Weights of a small GPT-style language model, trained from scratch on English Wikipedia.
Architecture: RMSNorm before each block, rotary positions, no biases in attention or MLP, untied embeddings.
MLP neurons of a small language model. Each row is named by its layer, matrix (down: output weights) and neuron, and shows model dimensions 64-159. Each number is 200 + 40 x the weight over its row's rms, rounded and kept within 0 to 999. A neuron's up and down rows have the sign that makes its largest values positive.
A block is one neuron, or neurons of one layer that tend to fire together. After each block is what it responds to, as a language model described it from the Wikipedia text at the highest values.

L15.down23,249,201,161,232,231,158,218,202,191,191,286,259,242,224,205,221,257,119,214,226,177,202,206,231,223,151,197,142,139,173,238,236,267,179,207,241,253,215,228,265,181,181,202,220,203,205,243,205,205,126,174,175,207,222,207,156,193,167,247,209,219,200,192,193,289,193,207,224,204,154,99,162,236,214,149,197,124,230,264,152,251,128,229,229,158,161,127,224,217,226,245,156,212,156,209,147
L15.down24,260,180,171,128,137,176,132,198,275,170,177,246,151,253,254,218,124,158,218,166,131,157,189,206,223,243,202,201,213,227,258,119,241,170,236,198,170,248,168,159,208,231,203,206,194,184,170,225,266,162,282,183,270,201,191,208,134,214,145,248,185,275,196,185,107,249,209,197,153,220,182,166,239,301,211,171,217,198,209,218,179,192,208,236,248,243,184,188,165,217,187,171,241,226,219,229
L15.down82,203,282,173,183,174,200,263,215,236,124,170,189,207,167,252,164,168,116,198,271,224,202,163,186,180,192,212,167,187,252,183,255,111,241,186,183,190,154,160,149,175,184,102,137,159,248,142,181,180,186,227,186,184,193,237,220,229,274,123,228,152,213,204,185,180,211,216,194,188,249,187,247,271,175,216,245,160,163,217,272,225,235,222,204,185,191,234,145,239,211,159,207,149,215,155,217
L15.down158,272,180,244,193,177,168,162,130,114,184,190,211,130,175,296,181,218,227,190,221,255,205,154,181,189,212,186,196,305,236,235,128,217,212,280,273,196,144,273,224,138,214,230,181,254,223,164,209,192,222,271,226,184,228,228,234,196,223,216,196,144,125,241,197,102,144,200,185,238,190,184,146,224,221,242,236,208,244,231,196,186,212,156,169,154,153,139,198,148,193,198,210,238,153,194,222
L15.down198,173,258,156,200,199,197,246,195,215,137,247,220,161,124,231,132,257,132,257,266,191,251,201,217,231,289,167,188,171,228,198,145,135,187,208,294,139,191,227,307,196,115,184,188,158,176,221,226,180,147,215,234,239,260,220,227,212,186,186,216,187,194,255,142,228,224,211,248,244,226,254,165,190,191,215,245,197,184,198,241,200,183,175,165,180,182,199,230,210,188,205,155,229,138,156,166
L15.down240,235,185,250,219,215,243,244,259,216,174,222,281,242,140,161,201,215,161,86,228,195,192,191,204,177,212,145,244,222,205,238,207,100,247,159,225,220,163,157,204,213,300,205,226,230,116,174,195,168,197,171,240,268,175,235,199,232,224,199,209,196,246,254,183,152,178,141,176,184,204,260,158,151,253,155,240,217,226,152,205,208,149,202,135,186,206,164,246,185,249,240,178,133,205,170,246
L15.down362,185,223,133,244,197,184,229,216,197,169,255,151,172,173,169,177,208,193,184,225,191,117,228,167,144,168,232,183,188,171,177,229,152,161,142,272,258,181,240,246,126,284,211,211,199,126,210,217,149,163,186,224,197,283,269,275,205,216,214,194,173,191,126,235,205,177,215,226,186,161,208,187,153,259,185,194,222,181,116,182,205,123,211,238,195,158,153,202,162,235,121,249,258,271,232,141
L15.down504,204,184,278,155,256,196,296,219,206,187,147,186,211,150,198,199,252,228,188,237,203,192,178,208,255,173,194,153,176,157,133,248,195,190,181,161,225,251,271,216,226,162,176,207,196,236,264,211,218,174,207,239,187,154,152,143,230,200,321,195,151,243,265,157,257,159,160,205,187,269,165,184,200,152,132,175,252,232,193,196,164,187,189,209,253,256,276,269,172,202,223,181,165,174,277,213
Responds to: Mid-word fragment tokens. Short fragments inside words split into pieces, like the e in eff-e-ct, and paragraph-initial I of In/It.

L17.down172,194,224,151,247,179,212,206,148,208,224,199,186,246,129,186,244,183,229,173,243,200,147,199,238,280,135,226,164,189,235,214,243,148,141,237,240,227,183,188,220,201,274,234,205,192,182,189,155,246,139,137,209,262,250,308,146,210,207,119,274,204,195,244,201,243,192,203,172,240,217,108,184,187,188,269,220,185,175,209,192,178,167,254,209,217,206,216,249,159,245,133,169,149,194,294,253
L17.down200,268,141,224,187,191,191,180,208,147,234,217,217,205,202,223,152,221,127,238,191,208,153,180,155,202,276,152,156,159,190,215,224,126,199,196,199,210,247,146,171,144,207,210,79,295,176,202,172,185,189,222,239,200,233,233,186,153,196,140,291,189,248,215,231,191,157,177,131,207,249,221,184,250,239,206,213,223,184,184,217,187,166,173,190,260,175,219,191,161,161,206,206,166,212,269,185
L17.down318,193,220,294,214,217,248,145,82,167,226,204,185,156,218,187,270,202,168,166,135,238,243,235,201,177,159,120,204,193,225,175,128,151,242,209,259,217,239,188,122,126,223,144,193,194,222,206,221,220,216,206,243,204,133,213,172,187,117,241,214,197,177,163,192,249,205,195,170,263,187,228,206,222,192,233,197,179,180,265,181,175,200,193,226,147,166,262,170,186,189,125,221,197,208,241,257
L17.down450,188,176,198,200,192,129,203,207,158,190,201,226,215,143,161,196,187,170,210,183,201,208,179,174,213,254,228,239,185,250,150,199,241,159,179,206,175,191,159,170,243,223,236,207,162,217,169,201,185,140,255,188,208,228,211,249,218,222,264,172,304,212,200,201,238,204,211,173,246,150,137,191,161,293,248,247,194,172,156,271,141,154,197,197,166,232,218,165,209,265,114,254,175,143,184,172
Responds to: Mid-word "e" fragments. Single-letter "e" and other short pieces split out inside a word, mainly the first e of between, need, neighborhood, feature.

L17.down128,184,217,186,257,239,302,200,233,187,184,209,242,227,125,262,202,298,179,214,162,259,233,185,242,211,231,208,170,167,188,161,179,229,217,202,147,207,167,214,250,196,278,123,220,188,212,228,266,220,185,239,222,210,211,185,193,176,228,152,174,129,202,233,155,114,165,206,168,233,241,215,187,191,153,201,212,277,202,172,168,183,243,259,175,208,231,196,293,239,250,265,172,154,249,188,255
L17.down428,142,220,165,194,111,196,202,174,219,236,266,195,231,243,220,240,178,204,199,135,220,205,175,207,232,241,141,147,217,220,195,279,204,210,171,189,225,179,230,157,202,161,205,169,206,241,217,139,187,201,235,187,155,174,127,90,217,191,129,255,140,265,254,165,148,207,162,188,224,173,161,238,212,216,138,283,221,132,213,190,184,202,219,124,151,208,237,208,186,255,229,231,187,182,214,192
L17.down436,236,241,175,179,261,166,204,263,212,203,125,201,180,236,195,194,185,143,312,126,253,182,219,200,233,201,193,228,231,173,269,185,215,259,204,195,184,239,264,212,217,218,229,248,223,181,222,170,201,178,249,196,221,203,188,192,184,204,227,234,204,169,205,227,235,209,163,208,218,281,139,219,183,187,178,196,227,193,155,236,209,210,245,164,190,199,168,244,73,279,238,187,214,231,202,234
L17.down492,237,230,177,240,240,216,243,187,244,123,200,201,216,184,234,274,179,213,189,207,169,213,240,221,142,215,190,201,219,183,162,213,207,214,209,258,221,181,190,236,246,235,222,227,261,135,143,267,207,161,179,192,198,175,210,143,208,232,214,146,243,219,265,181,184,307,186,189,151,201,227,133,143,254,201,98,199,217,218,166,230,243,256,226,125,157,137,167,126,122,303,181,173,250,125,234
Responds to: Split word-initial letter h. Fires on a lone first letter, mostly h or H, that starts a word split into pieces: h|ad, h|im, H|istory; also se|ason, t|w|o.

L15.down70,213,223,126,221,201,252,243,205,179,246,262,218,218,213,207,187,146,207,282,184,205,175,242,198,258,161,185,197,159,216,205,182,241,199,193,233,257,271,179,251,222,200,231,149,165,177,242,236,244,190,259,182,163,236,203,198,233,184,186,214,118,225,168,148,234,236,147,272,171,240,110,224,167,283,241,196,164,184,138,181,265,232,273,222,184,203,210,172,177,191,276,144,185,173,207,209
L15.down76,201,189,227,116,160,165,190,163,162,306,207,219,250,209,179,205,138,183,169,206,249,154,165,155,200,224,164,126,198,225,163,153,205,218,217,182,250,195,197,179,164,263,161,241,234,185,256,166,236,141,163,180,149,258,210,158,187,176,185,243,254,218,226,211,193,136,192,209,190,224,212,155,198,222,274,139,233,283,216,195,190,153,169,249,182,185,199,189,213,238,253,187,168,190,190,256
L15.down194,267,161,200,198,253,172,228,178,208,249,218,264,211,169,229,256,175,220,268,233,218,202,197,242,182,182,118,181,216,162,232,278,204,219,213,158,239,194,191,139,224,244,201,232,244,134,178,192,211,257,134,166,248,189,208,237,188,199,167,206,151,251,164,218,216,249,242,155,247,178,143,252,210,216,261,215,192,166,275,256,228,196,174,147,177,202,233,197,248,254,288,200,199,249,229,217
L15.down267,215,220,156,208,259,237,230,141,260,169,207,175,178,144,201,206,208,207,246,174,198,125,148,220,195,197,150,262,197,208,204,272,229,160,242,140,214,199,211,210,182,302,221,270,223,200,277,203,170,258,215,229,203,161,139,214,177,235,117,155,172,170,226,190,175,201,197,215,182,241,188,243,184,220,218,202,301,205,161,188,174,180,197,126,215,175,210,271,179,184,289,172,91,199,223,233
L15.down310,194,253,212,184,176,206,135,244,168,195,258,205,137,108,181,220,191,196,155,208,176,167,225,121,245,252,207,160,182,123,129,161,225,216,185,193,209,206,262,162,217,234,174,126,193,219,236,226,246,169,203,269,200,198,175,177,250,193,194,181,167,152,202,240,201,203,270,162,138,181,257,176,248,217,305,197,209,217,203,196,308,189,259,301,246,150,148,291,143,181,270,243,259,236,265,139
L15.down402,171,176,147,175,209,171,168,149,221,212,204,197,275,198,227,262,251,179,127,197,73,229,147,198,178,201,243,209,194,216,223,161,203,208,185,164,135,139,195,146,172,180,215,271,105,114,169,177,206,161,207,186,154,160,164,266,220,191,165,235,191,169,238,198,175,202,201,191,224,260,190,167,263,86,136,125,121,210,204,176,170,266,225,247,169,221,230,183,166,209,182,211,161,238,157,284
L15.down449,200,201,319,232,227,210,211,194,134,158,187,219,176,140,239,146,256,249,188,223,226,247,250,182,238,244,156,243,228,190,169,145,229,265,271,192,212,166,164,191,218,205,184,225,178,252,232,174,168,168,171,175,179,267,198,163,201,177,99,206,145,205,175,238,249,124,102,142,155,146,238,198,203,179,149,193,161,220,243,255,286,249,179,181,180,248,188,184,246,229,187,187,243,182,196,266
L15.down486,209,176,190,193,205,258,209,207,139,281,233,191,148,200,221,178,193,180,191,262,143,184,242,121,207,147,209,182,193,218,231,191,152,239,216,169,202,152,215,209,221,168,188,272,167,175,140,212,160,106,200,186,150,165,243,239,218,219,155,246,196,151,230,228,178,136,140,241,196,228,277,193,133,162,149,241,116,148,177,113,152,183,185,226,182,176,201,168,147,255,171,138,188,152,167,205
Responds to: Split-off word-initial h. The lone " h" piece starting a word split into fragments (has, had, him, history, how), plus other single-letter word starts like n, b, W.